MLP neurons of a small language model. Each row is named by its layer, matrix (up: input weights) and neuron, and shows model dimensions 16-143. Each number is 128 + 32 x the weight over its row's rms, rounded and kept within 0 to 255. Numbers have three digits each.
Before each neuron's rows, "fires after" lists the tokens most often just before its 100 highest values on Wikipedia text that the model never trained on.

fires after: "%", " one", "v", "b"
L8.up538:109084155154165115068167150177126095128210114118202189115099139133119101100154142109144147144117098134065105163151150090200153154107100131121122136125147169093129079135097144109093136187101124153180088113142166129140164078113174158104137088109085098115123189121147134168113175081208107171100169125132135109108102136100117134110135109106108120129118088079199093078149165124145139182128

fires after: "==", "-", "===", " |", "\n\n"
L3.up211:124080102181185157108193085056145117181142148085146105141137163136129151162112137113105156112144169107105043102153134096124183135092054159120096149174117142119110165142153102147079140135104145110151113171171153131122157094109118085157114117119151094109155093056184157114113093186154202128152105088125117108136180153091092156124091144170123117129113068141103148187194103135096127130107

fires after: "-", " the", " •", "==", "|"
L6.up178:133142126121133123087153114088108115099146113131113099127112143102126148115178190167114149163081103124178139098126094106113143076103080185077106084150067122110163102121135080130096157160119142141123136125080130122220155171124085148133104102134180128097154114101170149180096114146158151107139103118196167156091182112152137069078133125126150163140175066179136146135160158084082146128130

fires after: " |", " ", " Pts", " Qualification"
L8.up117:140060063128127135098138079092163159112088192125175153120082181142147070147166125080131136057098144126078097197137133106128106115118100104150153135143183179106156114120152189182192154125124199118102177136122083172128061151195109142145115182158118138086114105093140162144119131189125145166137137096151140113160114197165110166138111099105139102129104116104106106102117095134081094115119

fires after: ",", " B", " M", " H", " L", "B"
L8.up263:076092178104114141159131118098079155082123192093123083109171111143193137151142115142153124081134159142171062198102128076141137142069119132160112180077178169112154170128111123116105111134099156129143119133167114169146135110113132135164147103146136163118079096169140112111100110129154146156188084108134117098071113101137115085142078112121078174123093109170176056143142114187109090077165

fires after: "\n", ";\n", ")\n", "-"
L5.up250:141074128091164189146165127106164127054109167173125135145130108104124151159119130178104111084103124117116154138101139134101154048119151125097143124136093146069159136188153165126128117133099118117125120144122151179112112166120130115195122122128100154129143158134119095134141151102076133157094171094123116074079128029157154126088107024139173105085149130084205155149167133099090076087142

fires after: " P", " T", " L", " H", " F", " W"
L5.up471:116137164078161138107115164154176081097134099083126108138149118107108152122097150086143115060143127161097126143165141084144123127113086165128098123105094144095188209172049108151083077186047127176108119100156183185168186104131182138048183125134113144131078151116144111153138185126142111105149144142147086105113146144125078179162092112150106111131110129198143126116106105143095155157130

fires after: " ", "1", ".", ","
L6.up601:104128184125125142094120091151115160109137106027165099153118068133085093129146092086130116083099166139111118183105124105120133076087128171098129151096090069141126120132156125168091149123161115065114137109119130132176184104160166085112170120088142142110119135082232141145100107109091139099143161129123193084178163117177136106094156197148140086133184124086125117125167118134135129113104

fires after: " ", "1", "2", "====\n"
L5.up474:154140170135105182093153087141098172089119127086130182105184114079148111070092097100141067091130119145114121153130172175128114063102089096083117151089134077134128095146127134169133094157162108138125145123129138075121173149168120159185176141086167150095115077127175152106127108117140133136145192092172151155134140179104125089101179157127119094116132093098146152075095118109076103152081

fires after: ",", " of", " for", " at", "."
L7.up500:140141130106113073120113087136078100066132055147147136166162129118137131067140091116100100112192154159130161151164148104160147129089097071130082089110144188120182093158160069160143187179136132162120114117146138165161121156144166147117130102122111103169091141086186149146138188059133094144167149148084112148145104129168130129104091089107113129134107069096095062106084101155149102108135

fires after: ".", ".\n\n", ",", "=="
L4.up86:186106122178063137107149153094147087096127076177115125109059155085120126097162103172154091206153139088097138169126136150103095153075093143130097151173144128075159176161137056161157157111113127158145151125137086133181153199107090134133116119105150130118109158069139134133106117108101068128188155145153162121144050113103153156106173104132081124135138120117128114144139140122149103073119

fires after: "\n", ")\n", ";\n", "-", "})\n", " ("
L3.up231:086086152174100186132141166109188129129098122137124164127156128133118149115119136106114195125193139136139171117212072100143124081049111130126121132139095118142133109139077162107106170144132172087092090116100165111145111148083108124124109094143106120199178099139138094175111161147115095163026115138150097122120070110157112137169127062128158149146220131150130108139164145166121111099142

fires after: " |", "|", " ", "\n"
L11.up401:160148131091158135114134087128130182149098164162117075112097152112158103128172183113158105097174132140130133115155113134120086122183062115154139097117177158105131172084116095081129153122116144122079168165096105090052123150114083181096091126100068150094169064049102149128075107162149137104117106162183143129173162181099140132117123184180169109106158119052188075127129171166079182088117

fires after: ",", " |", " and", ".", "|"
L3.up96:127122117169130139125142115042125134086095098157130089124125152173170076111149108123171112151135206102092105084117108148084155131117127151145113120166121101082155169087165116160139114106140097192070187152114165173093131146102111118140125189170144143053177117120111109085090127153185152166138103142099166107186131141105117103125137081149123091136089150172117130185070141154143083138112

fires after: " ", " |", "1", "0", "3", "2"
L8.up411:076108148174152128121067113100101131099131206128141155162155076119109125119109169110143130123081107107152100169084130098191120145053084117139106133126173157132094138139104158050150083125154176107132138139102160085083114068167101122114142147116039158110139116142170099191099163166155130143160158120113141104168155132140107152131115103108183159144124131156112148144149103125061163093149

fires after: ".", "=="
L4.up92:122144127203100164081179130126058102106181156116106151158114167110105193103148126151140091171150161110096130085168176118134162137102071148132091114159102147157110133138114123096115131107118142187087101141126133093124076123110154143115078158114151083120097103097165121119108116193129148059139167127178159109091088123105144106177167121113173131108083125112143096182097206099147138095164

fires after: " P", " F", "NC", "R", " G", " B"
L8.up245:081129156115206158094151095082167117096097187131128094105118134157119147112127095077132132049144113148179091198134134130131078167096091165067074143121101116113132120165088091108104132189111122202177136143119196171156164131126128110132095142120086086164081148152189165182130176098114143181092108137094133116083152178120104119092087117125076135121153135159152149115135092084132118123131